MLP neurons of a small language model. Each row is named by its layer, matrix (up: input weights; down: output weights) and neuron, and shows model dimensions 240-303. Each number is 200 + 30 x the weight over its row's rms, rounded and kept within 0 to 999.
Before each neuron's rows, "fires on" lists the tokens most often at its 100 highest values on Wikipedia text that the model never trained on.

fires on: "s", "'", "-", "e", "es"
L3.up86,207,230,201,203,203,154,241,208,254,214,223,253,171,228,194,202,210,209,165,153,205,181,257,148,178,184,198,227,185,170,169,209,184,150,196,209,208,241,176,210,194,198,208,227,247,197,249,171,197,209,175,243,170,228,248,202,172,216,152,196,189,248,181,235
L3.down86,188,243,222,201,212,225,151,239,180,202,186,158,202,172,186,256,164,176,176,204,146,148,187,224,156,241,233,190,248,246,218,158,151,202,167,225,199,150,167,178,213,226,172,158,187,212,228,228,202,171,198,182,215,179,202,182,219,202,211,193,247,267,229,218

fires on: "ed", "ti", "ing", "-", "co"
L3.up161,157,220,204,182,208,146,201,249,198,202,162,219,161,200,228,170,208,161,229,198,237,211,195,149,198,183,238,204,229,265,150,200,155,214,235,216,204,216,232,212,205,219,191,182,194,215,228,191,270,199,164,152,218,220,194,206,140,179,195,228,213,161,288,261
L3.down161,148,211,185,193,207,200,226,248,208,222,224,219,173,175,189,177,183,194,155,229,250,188,209,200,223,220,199,261,208,157,207,136,200,159,196,221,163,187,148,240,178,186,235,167,120,197,262,155,244,207,209,194,223,213,230,228,221,157,224,159,194,237,165,216

fires on: " (", ","
L7.up1,214,236,228,223,188,256,176,200,210,155,215,246,201,181,219,207,183,239,168,186,274,162,209,200,215,156,178,189,176,191,246,181,265,169,159,172,211,193,223,182,197,191,156,204,164,209,174,190,209,223,195,240,168,152,200,145,198,174,171,158,191,198,253,162
L7.down1,181,242,279,206,181,215,150,141,206,182,173,186,142,211,200,174,237,165,191,165,234,225,193,196,211,231,159,228,237,178,157,167,155,184,181,245,207,238,168,237,217,225,181,213,191,229,167,184,192,160,156,231,183,171,147,172,187,228,168,212,227,221,203,260

fires on: " on", " with", " and", " are", " two", ","
L4.up748,183,202,220,194,197,203,246,190,248,254,180,206,203,201,175,213,239,190,188,233,202,231,186,188,211,163,200,211,210,189,250,197,255,159,169,166,189,189,147,227,199,195,202,199,207,233,200,158,224,181,180,164,149,252,186,185,256,200,210,198,189,167,183,147
L4.down748,199,228,216,199,183,203,248,255,250,219,220,257,204,225,213,191,221,260,258,296,226,165,236,215,217,245,175,187,186,221,202,213,192,200,181,200,281,145,218,182,227,165,243,174,165,221,199,187,140,227,196,234,160,239,223,193,199,226,185,200,253,230,180,256

fires on: " on", " On", "On"
L3.up245,183,259,194,222,203,228,232,185,233,198,196,212,210,210,208,185,253,186,268,183,222,182,188,195,176,157,171,186,201,223,195,188,216,166,172,211,290,149,231,171,182,230,174,222,235,184,212,203,185,200,139,202,208,191,254,179,216,211,216,261,142,206,245,174
L3.down245,199,227,208,155,173,224,156,209,248,193,201,177,145,215,151,219,266,195,200,287,203,178,162,197,163,217,182,141,213,203,214,234,175,200,211,193,192,165,210,184,221,212,217,194,265,236,199,189,232,185,240,240,200,201,130,253,200,173,187,152,178,175,260,228

fires on: " as", " him", " appointed", " himself", "\n\n", " was"
L4.up680,231,185,166,183,158,207,241,196,193,224,209,195,229,188,207,226,195,186,179,214,156,195,190,215,194,202,220,216,221,192,185,164,189,148,199,207,226,218,238,207,225,202,209,222,234,222,188,202,203,231,233,217,219,196,262,284,180,178,200,264,206,233,218,160
L4.down680,197,227,226,193,211,235,194,220,242,178,111,208,213,182,192,189,198,172,172,180,182,255,219,211,168,143,199,191,241,217,197,201,210,227,220,132,197,187,203,175,217,219,217,216,229,180,193,158,190,199,143,233,177,231,212,239,238,195,250,185,186,148,172,217

fires on: ")", " hold", "her", "os"
L4.up896,241,218,202,193,200,182,240,232,188,236,181,221,143,175,231,166,189,185,236,164,230,188,141,178,211,184,230,182,196,196,148,230,200,181,170,177,176,206,204,193,218,162,220,227,192,192,169,201,151,228,199,172,162,191,202,156,179,213,180,211,214,190,238,164
L4.down896,190,230,242,151,178,183,181,212,172,191,210,207,234,214,195,177,208,240,206,221,241,179,164,175,197,166,188,242,232,209,190,190,153,228,184,204,201,230,186,134,213,191,220,172,173,190,186,173,233,161,186,212,227,155,218,209,152,205,214,230,227,210,181,159

fires on: " not", " to", "t", "ll", " or"
L3.up315,203,219,189,208,205,209,182,243,183,244,179,215,205,178,163,180,155,121,154,161,234,201,234,185,182,164,152,222,211,209,200,205,185,221,181,249,177,226,227,206,200,218,192,144,190,201,174,201,233,216,171,218,180,177,237,179,216,156,186,201,187,227,217,155
L3.down315,212,219,214,240,224,140,175,214,211,185,216,174,176,199,164,229,162,210,179,205,247,243,175,210,173,215,198,179,216,155,173,166,206,189,169,196,238,198,119,178,129,196,216,218,246,222,201,202,221,212,220,233,173,210,240,222,197,187,207,178,192,199,185,224

fires on: " on", " returned", " off", " went"
L4.up383,221,187,204,258,197,256,220,167,223,224,212,199,194,194,200,211,201,161,271,210,181,187,177,221,181,169,232,138,177,163,135,203,195,203,154,267,200,215,205,154,226,161,236,237,214,229,218,216,269,188,164,215,233,153,168,224,157,222,241,200,233,242,233,165
L4.down383,210,152,146,212,185,205,193,212,176,247,162,208,237,235,191,234,284,202,178,261,202,228,161,220,154,156,165,202,219,213,191,214,176,209,201,231,191,234,225,134,242,222,242,167,213,193,172,235,219,223,197,230,151,258,179,196,226,211,194,182,176,220,184,244

fires on: " g", " we", "\n", " |", " t", " f"
L7.up883,182,242,156,180,210,208,155,178,218,225,206,226,187,194,203,186,193,175,188,235,167,229,208,255,217,218,192,178,150,155,194,162,255,197,180,260,258,142,229,187,188,166,177,212,218,185,171,202,160,187,223,178,224,173,199,223,205,205,205,237,192,160,191,223
L7.down883,206,135,202,164,217,208,221,182,217,261,173,195,172,194,169,208,216,201,186,211,196,180,187,253,178,202,178,259,211,131,246,234,179,240,183,197,235,179,206,171,195,218,189,222,217,174,195,209,242,164,264,194,201,159,231,189,155,265,219,176,173,194,193,215

fires on: "la", " first", "y", "ru", "r"
L4.up910,185,240,207,182,240,225,197,206,169,188,212,153,175,203,168,212,198,234,186,226,160,188,181,173,192,184,179,145,172,212,201,234,245,201,179,195,192,197,217,202,239,220,210,260,231,200,196,183,220,211,189,203,147,161,201,218,169,167,218,222,198,203,189,125
L4.down910,157,173,126,177,151,162,182,184,176,224,183,226,167,179,217,148,230,170,192,198,184,202,199,198,177,169,227,232,180,190,177,296,227,239,166,210,239,182,201,136,207,179,188,183,186,251,228,146,280,170,204,235,189,256,206,218,188,195,190,254,143,178,224,200

fires on: "s", " of", "in", "er", "aged", "e"
L3.up469,184,205,160,240,218,179,189,197,188,226,277,211,227,195,238,172,245,199,262,215,221,153,176,205,253,174,148,177,176,149,193,152,215,140,194,175,267,232,209,180,186,257,221,220,212,233,194,203,200,172,222,216,232,222,216,185,211,210,224,186,217,189,237,263
L3.down469,204,195,204,231,220,207,190,259,196,217,196,169,192,218,212,181,152,220,197,175,201,181,197,181,126,174,240,232,192,203,212,218,214,198,157,199,217,194,241,143,202,195,237,198,198,209,236,207,194,162,251,171,174,208,179,235,174,226,179,254,257,173,202,180

fires on: "2", "1", "10", "3", "21"
L4.up674,200,230,221,265,213,179,206,228,155,166,153,177,229,189,182,190,171,240,150,197,188,158,164,205,201,210,193,207,166,218,235,213,221,224,209,209,206,250,205,208,204,168,204,265,223,189,190,189,228,270,193,253,202,228,159,216,237,208,211,248,214,221,246,200
L4.down674,198,194,197,186,185,173,192,255,176,210,238,196,190,198,155,208,187,190,197,187,206,187,208,220,215,248,229,193,207,189,188,174,202,262,175,131,124,222,251,233,208,230,197,217,197,227,181,129,158,216,200,215,151,206,166,260,200,199,220,156,197,228,188,201

fires on: " (", "f", "ti", "tor", " fellow", "bl"
L3.up670,215,264,224,204,233,186,143,196,212,229,168,263,211,218,195,214,199,202,167,191,208,205,172,162,219,186,173,225,214,185,224,197,182,192,189,231,176,203,234,151,192,221,199,187,247,198,180,160,159,214,181,227,235,217,237,179,206,190,229,150,182,219,189,212
L3.down670,257,213,198,206,191,200,176,182,231,190,221,222,278,159,186,199,201,217,181,185,237,210,216,194,195,206,196,223,213,145,172,173,220,177,169,232,196,235,172,229,245,213,193,179,186,223,196,162,212,151,219,213,206,194,238,215,185,159,154,197,195,207,166,222

fires on: " to", " also", " not", "t", " would", " can"
L4.up834,203,183,224,180,248,106,184,231,138,214,204,184,178,208,180,183,173,178,148,194,227,218,127,191,220,123,195,157,256,249,199,176,199,134,170,235,268,217,196,213,195,198,150,184,188,245,190,272,205,204,187,200,181,203,253,207,168,168,172,189,231,239,223,239
L4.down834,183,264,225,228,249,170,202,231,187,206,187,203,213,234,198,158,177,244,207,154,208,223,237,233,164,232,177,241,250,198,234,150,226,225,214,174,224,204,120,209,179,127,193,241,244,232,246,268,236,214,230,217,167,218,173,213,239,209,261,173,231,146,218,202

fires on: "din", "st", "ept", "ness", "nd", " visit"
L3.up112,196,226,206,152,223,148,201,149,206,220,169,217,184,182,171,210,123,171,187,209,144,197,201,170,182,217,175,158,215,278,197,189,204,175,176,241,179,209,193,199,279,188,243,165,209,258,192,205,217,259,188,185,196,166,238,233,194,253,222,240,201,130,215,144
L3.down112,218,154,188,197,180,190,172,208,199,198,179,257,202,184,205,212,215,181,218,245,160,187,198,225,198,207,199,188,195,235,179,175,207,182,208,186,194,135,168,240,198,236,173,173,187,212,158,161,196,217,248,252,149,226,206,143,264,213,245,162,273,232,254,233

fires on: "s", "rib", "mp", " vac", "ir", " of"
L3.up82,247,160,164,166,203,219,201,225,169,177,219,212,203,148,225,197,177,187,232,190,233,194,152,155,189,213,142,153,216,184,176,178,245,214,190,183,214,244,207,205,140,216,190,202,150,251,153,224,247,206,186,220,172,197,177,189,229,221,220,201,198,221,191,278
L3.down82,180,173,250,172,200,206,206,202,199,181,211,187,229,227,192,190,174,187,168,165,202,172,150,172,181,172,197,247,220,180,222,247,143,163,148,198,251,206,202,246,246,212,200,236,148,213,192,171,202,215,201,225,205,236,187,197,182,194,260,147,217,229,211,201

fires on: "din", "bl", "bin"
L4.up491,167,190,168,175,168,176,190,188,207,231,144,210,152,147,214,196,146,199,170,187,196,185,176,112,149,239,189,204,202,189,146,261,218,201,188,209,199,150,187,206,253,186,196,171,228,208,221,182,230,217,201,240,235,146,226,245,199,172,157,160,154,198,230,214
L4.down491,213,133,215,208,254,232,224,201,175,229,156,243,211,162,201,222,159,206,181,225,195,195,131,253,208,247,138,154,192,144,213,139,270,169,230,240,164,275,208,183,220,195,175,224,221,243,183,175,241,109,226,185,209,211,183,191,184,253,235,228,178,220,187,240

fires on: "\n\n", "ow", " abs"
L3.up541,196,215,158,197,170,225,189,230,212,179,215,99,233,206,187,232,246,161,202,189,220,182,236,165,223,168,188,228,162,234,173,169,168,216,217,216,227,217,210,222,222,169,237,275,251,207,172,228,210,250,186,168,196,190,225,246,264,181,142,232,217,221,210,197
L3.down541,202,209,212,207,219,216,169,196,216,207,220,192,218,198,234,198,243,145,182,197,215,222,237,191,172,191,180,244,200,215,188,238,229,181,159,196,192,260,208,167,210,180,224,163,176,191,192,192,135,215,181,240,212,123,210,151,195,240,182,172,203,201,209,235

fires on: " No", "C", " exc", " inc"
L7.up238,202,251,185,235,230,193,169,160,240,185,222,230,159,185,254,195,168,200,232,192,237,187,152,192,182,222,157,213,227,194,186,205,207,173,160,268,196,228,169,159,194,250,160,206,204,173,191,243,206,226,242,176,177,186,233,188,220,136,216,192,180,231,181,195
L7.down238,192,186,230,180,189,224,196,187,186,198,196,230,213,175,225,168,198,207,191,254,191,175,183,239,268,236,190,189,178,217,214,208,185,220,212,113,164,220,183,207,188,202,175,220,207,198,215,218,197,214,159,222,247,213,252,216,135,206,187,167,187,230,198,241

fires on: " was", " as", " be", " were", "d"
L3.up515,212,220,126,265,247,219,251,168,160,217,202,186,251,220,222,171,216,153,172,187,155,166,169,194,203,238,187,247,236,144,227,216,168,183,158,205,216,179,218,217,230,178,182,196,196,172,160,201,185,227,227,204,182,237,260,207,153,193,174,256,286,239,173,197
L3.down515,163,207,274,179,139,206,239,219,196,155,199,227,187,171,234,152,195,201,219,166,191,236,192,309,217,197,195,189,220,256,237,142,228,181,184,203,203,192,156,152,156,184,188,226,214,173,207,205,141,152,181,194,228,252,227,199,181,250,187,157,230,206,216,198

fires on: " –", " -", "\n\n", " |", " Fin"
L7.up851,260,203,136,234,153,189,113,192,209,211,217,195,180,202,183,184,283,204,198,201,241,257,234,193,192,170,195,187,146,214,182,157,199,215,237,206,216,207,223,246,198,177,188,197,223,213,192,207,223,254,195,186,236,175,244,175,257,192,192,245,187,213,125,216
L7.down851,203,166,198,269,127,243,183,158,159,247,247,173,157,216,189,219,208,194,164,200,182,222,242,202,199,176,223,178,191,234,206,184,199,197,200,202,215,202,178,233,186,246,168,183,208,142,236,284,112,193,148,195,210,209,222,203,176,250,198,303,226,180,189,165

fires on: "s", "ers", "r", "nt", "t"
L3.up255,235,237,195,252,199,129,239,197,206,196,204,251,139,179,183,200,197,178,196,179,166,242,191,206,171,189,206,210,180,197,195,214,178,161,177,182,237,200,149,161,177,246,196,190,184,177,208,216,188,179,194,202,175,222,183,172,198,196,215,242,182,224,195,150
L3.down255,224,248,235,202,164,200,212,209,196,228,183,192,169,186,246,261,187,198,236,174,218,210,240,169,220,214,198,208,221,161,160,203,262,238,170,161,170,160,219,200,208,268,192,218,176,191,246,122,186,146,224,181,159,207,186,198,207,173,248,199,240,212,237,241

fires on: "C", "c", "ca", "da", "g"
L3.up590,140,174,139,223,193,213,193,186,225,140,215,228,253,214,195,226,218,232,237,228,166,205,186,180,179,233,211,203,199,207,163,178,221,227,211,213,253,176,174,201,177,190,159,241,220,155,225,257,168,200,143,247,169,203,243,176,214,190,252,231,222,194,188,182
L3.down590,151,218,210,187,177,207,154,219,215,171,187,222,207,215,214,188,208,167,217,177,246,195,238,263,218,196,183,214,193,183,200,253,217,191,231,160,170,241,167,209,249,227,222,238,211,152,198,200,203,177,124,189,254,178,201,219,199,161,237,201,195,214,193,229

fires on: " was", " is", " be", " as"
L4.up703,207,179,202,204,196,181,188,201,188,192,226,131,257,171,253,202,250,150,153,109,163,216,205,192,184,191,192,196,182,257,239,235,201,190,217,179,208,181,187,197,211,208,135,168,261,197,214,166,187,163,241,213,156,177,217,209,198,195,176,226,198,225,185,202
L4.down703,154,164,197,195,188,226,167,247,228,122,182,198,213,171,269,226,208,224,252,183,193,208,212,206,197,214,214,191,211,240,206,216,245,211,207,185,157,215,238,138,191,212,296,217,236,205,214,204,217,151,158,202,244,197,186,256,226,217,204,146,158,202,193,215

fires on: "ed", "ing", "s", "er", "rs", "era"
L3.up830,206,241,191,197,220,157,178,216,287,195,152,275,163,206,188,167,178,217,220,236,227,238,187,190,191,236,254,161,230,219,177,202,199,163,215,180,214,207,251,193,212,211,299,202,140,240,269,242,221,226,152,214,204,255,171,147,164,221,158,202,191,271,256,188
L3.down830,239,172,162,224,182,217,241,195,174,244,213,216,191,257,215,224,278,194,247,176,164,210,224,234,195,205,189,171,193,201,254,210,236,236,147,256,146,244,201,206,188,204,161,216,179,218,210,199,226,239,204,225,194,217,219,215,193,150,175,175,254,182,186,175

fires on: " is", ",", " was", " =", " |"
L4.up494,240,233,181,177,195,207,246,202,277,226,151,246,241,179,212,226,196,154,236,154,173,156,206,156,183,153,244,220,170,242,218,251,186,154,197,207,172,207,233,184,198,181,235,244,209,237,207,192,180,204,196,185,183,241,209,247,224,174,161,235,245,198,191,233
L4.down494,122,283,199,167,188,205,197,234,261,190,202,232,224,232,226,175,162,200,227,240,178,124,120,203,192,155,234,220,189,219,207,194,197,243,222,193,240,199,221,202,198,244,236,188,179,154,186,251,212,222,158,220,193,223,258,230,175,210,136,151,155,223,221,201

fires on: "d", "ú", "ca", "ali", "rou"
L4.up800,162,214,224,205,165,221,219,175,165,203,196,200,182,148,193,182,195,209,212,231,188,212,254,177,207,178,171,157,246,181,186,180,209,232,176,176,182,243,238,227,184,225,182,244,224,160,221,187,172,224,160,242,162,203,216,199,176,202,161,268,226,219,211,194
L4.down800,204,239,209,220,142,240,272,209,211,221,191,146,264,219,153,175,178,191,147,186,188,211,221,190,189,233,196,240,164,203,268,191,178,231,188,203,290,228,182,218,167,179,154,208,197,186,219,249,212,240,219,205,223,217,211,180,174,241,213,169,195,202,225,180

fires on: " |"
L4.up957,277,180,144,211,161,199,230,164,190,235,169,189,174,210,197,206,201,188,207,253,224,220,136,162,156,218,169,227,256,235,271,205,219,153,205,196,193,244,189,208,203,238,230,177,209,161,206,228,146,211,159,244,181,210,218,223,195,157,187,231,175,228,133,183
L4.down957,213,172,236,194,215,171,221,193,140,196,186,169,244,196,167,269,156,227,260,213,217,195,207,212,208,234,187,192,193,170,266,151,173,222,205,239,213,231,181,193,237,204,159,213,208,213,203,215,225,207,180,234,179,227,220,175,224,223,193,178,177,227,197,241

fires on: " was", " were", " began", " held", " place", " started"
L7.up217,196,217,283,185,218,162,212,256,199,210,219,262,205,149,234,200,149,157,185,132,171,252,177,220,180,183,247,184,182,248,160,183,250,219,205,172,173,170,170,242,216,154,172,264,190,211,185,214,180,267,209,191,208,182,289,187,205,221,193,225,233,202,164,224
L7.down217,175,189,151,200,217,167,182,194,187,225,193,259,192,186,220,205,219,166,224,214,153,172,210,172,194,220,203,186,188,187,168,209,166,154,226,215,188,223,175,228,191,173,211,144,201,202,253,193,203,213,157,185,182,241,181,171,186,178,175,165,215,223,207,220

fires on: " that", " to", "d", "ed", "ing", "s"
L3.up484,183,234,241,169,167,220,186,238,145,219,228,182,204,210,233,268,179,128,202,224,198,189,204,179,211,197,209,194,216,233,202,197,155,215,219,232,172,189,189,190,213,211,177,222,246,175,222,217,170,251,144,169,165,247,201,165,135,140,197,226,172,209,217,249
L3.down484,190,166,198,237,172,176,179,230,195,245,201,197,139,212,179,219,201,186,234,187,197,216,222,213,175,235,239,250,225,231,236,236,201,226,181,227,173,220,226,236,252,265,254,219,184,165,220,196,212,191,193,196,231,190,197,183,214,194,193,185,213,173,212,209

fires on: "=", ":", "11", " in", "12"
L4.up436,191,199,220,249,262,187,158,215,215,222,192,217,271,172,170,180,182,229,238,235,204,271,207,127,213,226,222,190,182,175,203,181,189,188,181,156,230,203,271,259,205,217,254,203,193,178,188,215,200,281,140,191,235,180,153,189,195,209,153,135,235,219,260,239
L4.down436,211,212,209,252,205,198,210,205,191,201,262,196,181,175,199,196,194,192,237,215,237,183,167,218,200,202,166,210,211,150,224,216,169,265,192,176,251,195,255,204,195,241,201,168,171,256,228,213,165,175,202,230,217,260,230,197,223,166,178,185,189,169,182,223

fires on: " in", " at"
L7.up627,175,197,231,190,207,162,173,141,232,205,239,182,272,194,147,208,194,191,262,223,178,200,167,228,208,203,208,188,180,177,235,242,165,231,200,147,183,183,227,227,215,177,154,201,168,209,149,192,205,206,218,226,172,200,238,200,193,239,146,186,229,220,191,228
L7.down627,231,206,239,214,215,197,241,177,227,230,210,189,195,234,113,252,208,190,198,156,174,192,165,179,249,216,197,215,174,191,206,198,209,233,219,183,216,195,191,262,238,208,204,203,237,206,192,269,168,201,175,203,212,231,251,210,209,172,176,223,233,192,228,214

fires on: "\n", " |", " Gra", "  ", " Gro", "ko"
L7.up419,192,193,159,183,200,172,172,243,190,180,223,252,170,194,196,159,191,208,181,215,215,255,181,201,228,207,217,176,145,227,158,159,276,217,226,197,197,144,203,240,224,167,198,240,195,213,203,183,252,200,185,171,201,230,145,217,175,161,199,251,207,152,167,217
L7.down419,156,166,170,211,197,245,248,195,215,191,229,216,214,202,176,168,231,196,153,181,159,254,194,239,213,227,145,182,205,193,195,152,194,169,221,202,221,230,173,190,210,209,232,240,210,197,265,199,182,190,189,243,188,222,196,235,191,222,147,151,199,128,199,181

fires on: "s", "es", "=", " way"
L3.up254,167,250,198,217,259,164,255,162,202,160,206,197,173,179,169,228,213,194,212,232,216,226,182,179,161,206,181,136,270,162,210,182,196,174,175,228,221,245,267,191,153,172,210,213,209,197,224,193,152,214,150,221,271,177,212,226,185,196,162,195,141,208,189,261
L3.down254,220,164,189,167,260,195,231,214,239,218,216,161,177,192,215,207,153,229,209,203,168,171,174,150,231,243,201,211,228,257,213,175,221,227,199,197,207,161,139,205,178,200,197,203,195,238,223,174,194,194,190,222,197,173,231,177,241,179,201,171,169,207,231,185

fires on: "t", "C", "c", "S", "g", "st"
L4.up667,159,198,137,187,201,278,170,148,203,253,200,216,194,191,198,232,189,201,209,194,146,273,169,173,250,188,202,190,193,204,202,235,191,234,184,185,193,198,239,218,256,222,134,214,233,229,182,193,160,181,158,186,197,213,201,197,218,170,291,209,215,206,204,163
L4.down667,238,237,216,201,178,194,139,177,219,193,198,221,189,173,244,189,217,223,234,161,259,158,156,208,110,199,166,204,178,173,238,250,253,138,125,209,186,231,214,192,213,223,208,199,239,195,202,219,215,209,185,196,258,262,205,169,106,155,248,206,184,257,214,214

fires on: ","
L3.up559,275,209,176,232,192,216,206,260,194,219,162,186,163,164,139,197,166,215,225,202,257,193,162,221,199,177,220,153,176,254,208,168,233,173,174,235,198,216,153,208,227,218,216,241,157,151,228,143,170,231,193,200,174,194,245,156,192,200,219,218,220,179,211,208
L3.down559,240,163,234,180,184,277,180,160,211,132,147,193,196,207,161,232,220,204,213,174,228,216,211,199,152,164,197,154,256,192,159,224,201,217,215,170,196,214,144,230,150,169,181,189,186,203,192,195,205,181,194,238,201,234,217,218,218,182,188,235,224,237,232,170

fires on: " Team", " Party", " hold", " Candidate", "\n\n", " Turnout"
L7.up850,224,142,190,233,200,177,165,236,188,219,234,206,207,227,166,161,206,187,236,212,238,150,217,201,237,227,224,210,240,212,170,145,228,236,207,134,225,177,224,225,256,210,189,215,208,219,211,213,195,231,179,226,179,176,243,229,176,204,138,174,164,175,254,198
L7.down850,180,137,218,195,213,183,191,240,179,225,242,180,198,211,219,180,287,193,198,209,226,227,190,208,179,177,189,201,249,181,173,233,284,190,120,233,213,230,183,196,219,213,214,231,199,237,188,157,169,211,195,148,184,207,217,170,202,226,153,252,237,242,179,232

fires on: "\"", " |"
L4.up175,239,216,135,195,226,195,188,232,173,146,205,184,223,213,220,243,223,191,210,170,234,162,198,196,151,229,212,143,182,202,213,210,207,226,213,197,173,228,192,235,247,177,196,207,249,206,222,250,179,160,187,218,176,178,192,173,170,246,165,219,188,265,208,205
L4.down175,146,192,175,180,188,224,208,159,148,214,203,194,222,203,256,253,226,212,220,207,171,217,247,175,207,222,175,225,242,234,210,157,210,241,191,195,191,184,178,161,187,210,215,144,216,170,178,214,206,229,205,174,179,210,203,250,212,247,203,229,209,198,204,196

fires on: ",", ".", " States", " (", " California"
L4.up348,195,220,210,169,183,167,262,150,174,197,212,181,206,227,220,195,147,216,219,251,247,192,220,191,241,176,194,225,230,264,193,213,204,187,162,191,193,212,177,207,171,124,217,221,158,269,235,144,193,164,199,159,241,202,238,198,205,246,183,201,168,172,197,177
L4.down348,200,195,179,190,210,230,161,191,198,197,153,179,218,236,259,167,175,209,244,201,213,190,232,182,200,188,202,222,181,181,237,198,156,189,198,228,233,245,149,180,154,189,248,226,168,194,198,191,222,236,195,281,199,255,217,175,195,182,223,182,162,191,150,224

fires on: ",", ")"
L3.up557,212,158,200,247,195,161,242,161,192,172,149,195,200,158,221,117,226,212,239,216,156,182,198,146,233,235,230,233,205,159,201,206,193,187,163,224,199,173,228,221,156,204,228,192,206,244,178,184,183,246,171,166,215,224,204,232,221,264,144,216,197,185,256,203
L3.down557,183,227,211,209,176,241,265,250,227,184,231,209,231,248,200,175,208,241,225,166,193,182,234,249,194,222,191,214,257,201,230,206,195,143,203,146,219,185,131,154,223,113,178,222,218,268,203,229,230,174,169,160,234,253,157,195,170,218,231,201,216,194,191,148

fires on: " Lo", " Ro", " Or", " Y", " Na", " Mo"
L4.up514,166,232,157,178,177,241,239,216,232,167,224,228,242,229,203,204,197,201,208,257,177,156,239,197,194,202,226,183,231,187,218,183,190,236,238,182,224,224,184,237,195,225,157,189,146,199,190,267,169,151,185,179,178,183,236,203,168,168,161,225,126,174,228,155
L4.down514,189,209,197,157,195,255,218,225,179,125,235,246,196,199,203,137,231,216,246,214,257,212,191,160,201,158,233,189,181,208,243,215,200,198,187,93,232,162,218,231,216,227,205,183,232,270,259,177,190,215,249,213,220,187,175,250,203,122,214,193,211,197,207,255

fires on: " |"
L3.up689,256,191,137,219,209,195,204,215,209,237,234,208,227,202,193,266,164,177,236,227,231,242,202,174,184,234,237,245,256,196,261,180,221,202,166,123,243,218,170,234,227,215,219,260,211,245,181,215,226,210,170,183,201,204,225,145,167,176,236,228,201,237,190,195
L3.down689,205,172,210,217,213,249,213,188,148,174,166,243,229,211,215,337,184,237,223,192,168,239,192,221,219,206,220,253,177,179,232,203,180,197,201,229,232,159,226,189,213,198,206,177,201,181,254,194,216,192,186,201,144,247,223,214,251,188,182,204,196,159,193,257

fires on: ",", "\"", ")"
L7.up438,250,208,150,203,186,207,245,186,216,195,128,210,193,217,192,181,226,231,169,167,218,169,220,134,223,169,236,124,152,199,213,227,213,174,187,191,146,215,210,179,239,156,210,201,204,212,220,145,221,253,216,126,200,206,227,226,211,206,232,230,232,150,178,194
L7.down438,148,194,217,172,200,236,192,216,209,179,163,182,222,222,237,181,213,207,224,216,229,149,228,210,244,188,218,177,181,145,253,213,174,207,195,208,200,229,214,176,155,129,191,212,214,233,194,194,165,249,206,197,241,189,162,183,153,184,244,174,234,247,164,207

fires on: "s", " and", " His", " whose"
L3.up699,210,239,185,195,224,231,219,220,192,208,204,238,200,206,152,185,264,162,146,180,246,212,195,167,227,238,225,191,268,186,198,201,201,197,196,207,188,215,199,233,210,219,210,165,199,225,226,170,200,221,176,175,206,197,215,137,192,130,216,161,232,251,169,237
L3.down699,259,192,219,210,199,216,181,199,164,222,239,179,194,225,211,207,251,164,196,220,199,256,254,198,172,228,192,206,156,156,227,248,239,187,189,171,194,223,151,212,142,240,181,177,167,184,209,188,181,212,215,211,237,284,238,253,233,230,159,250,201,199,173,220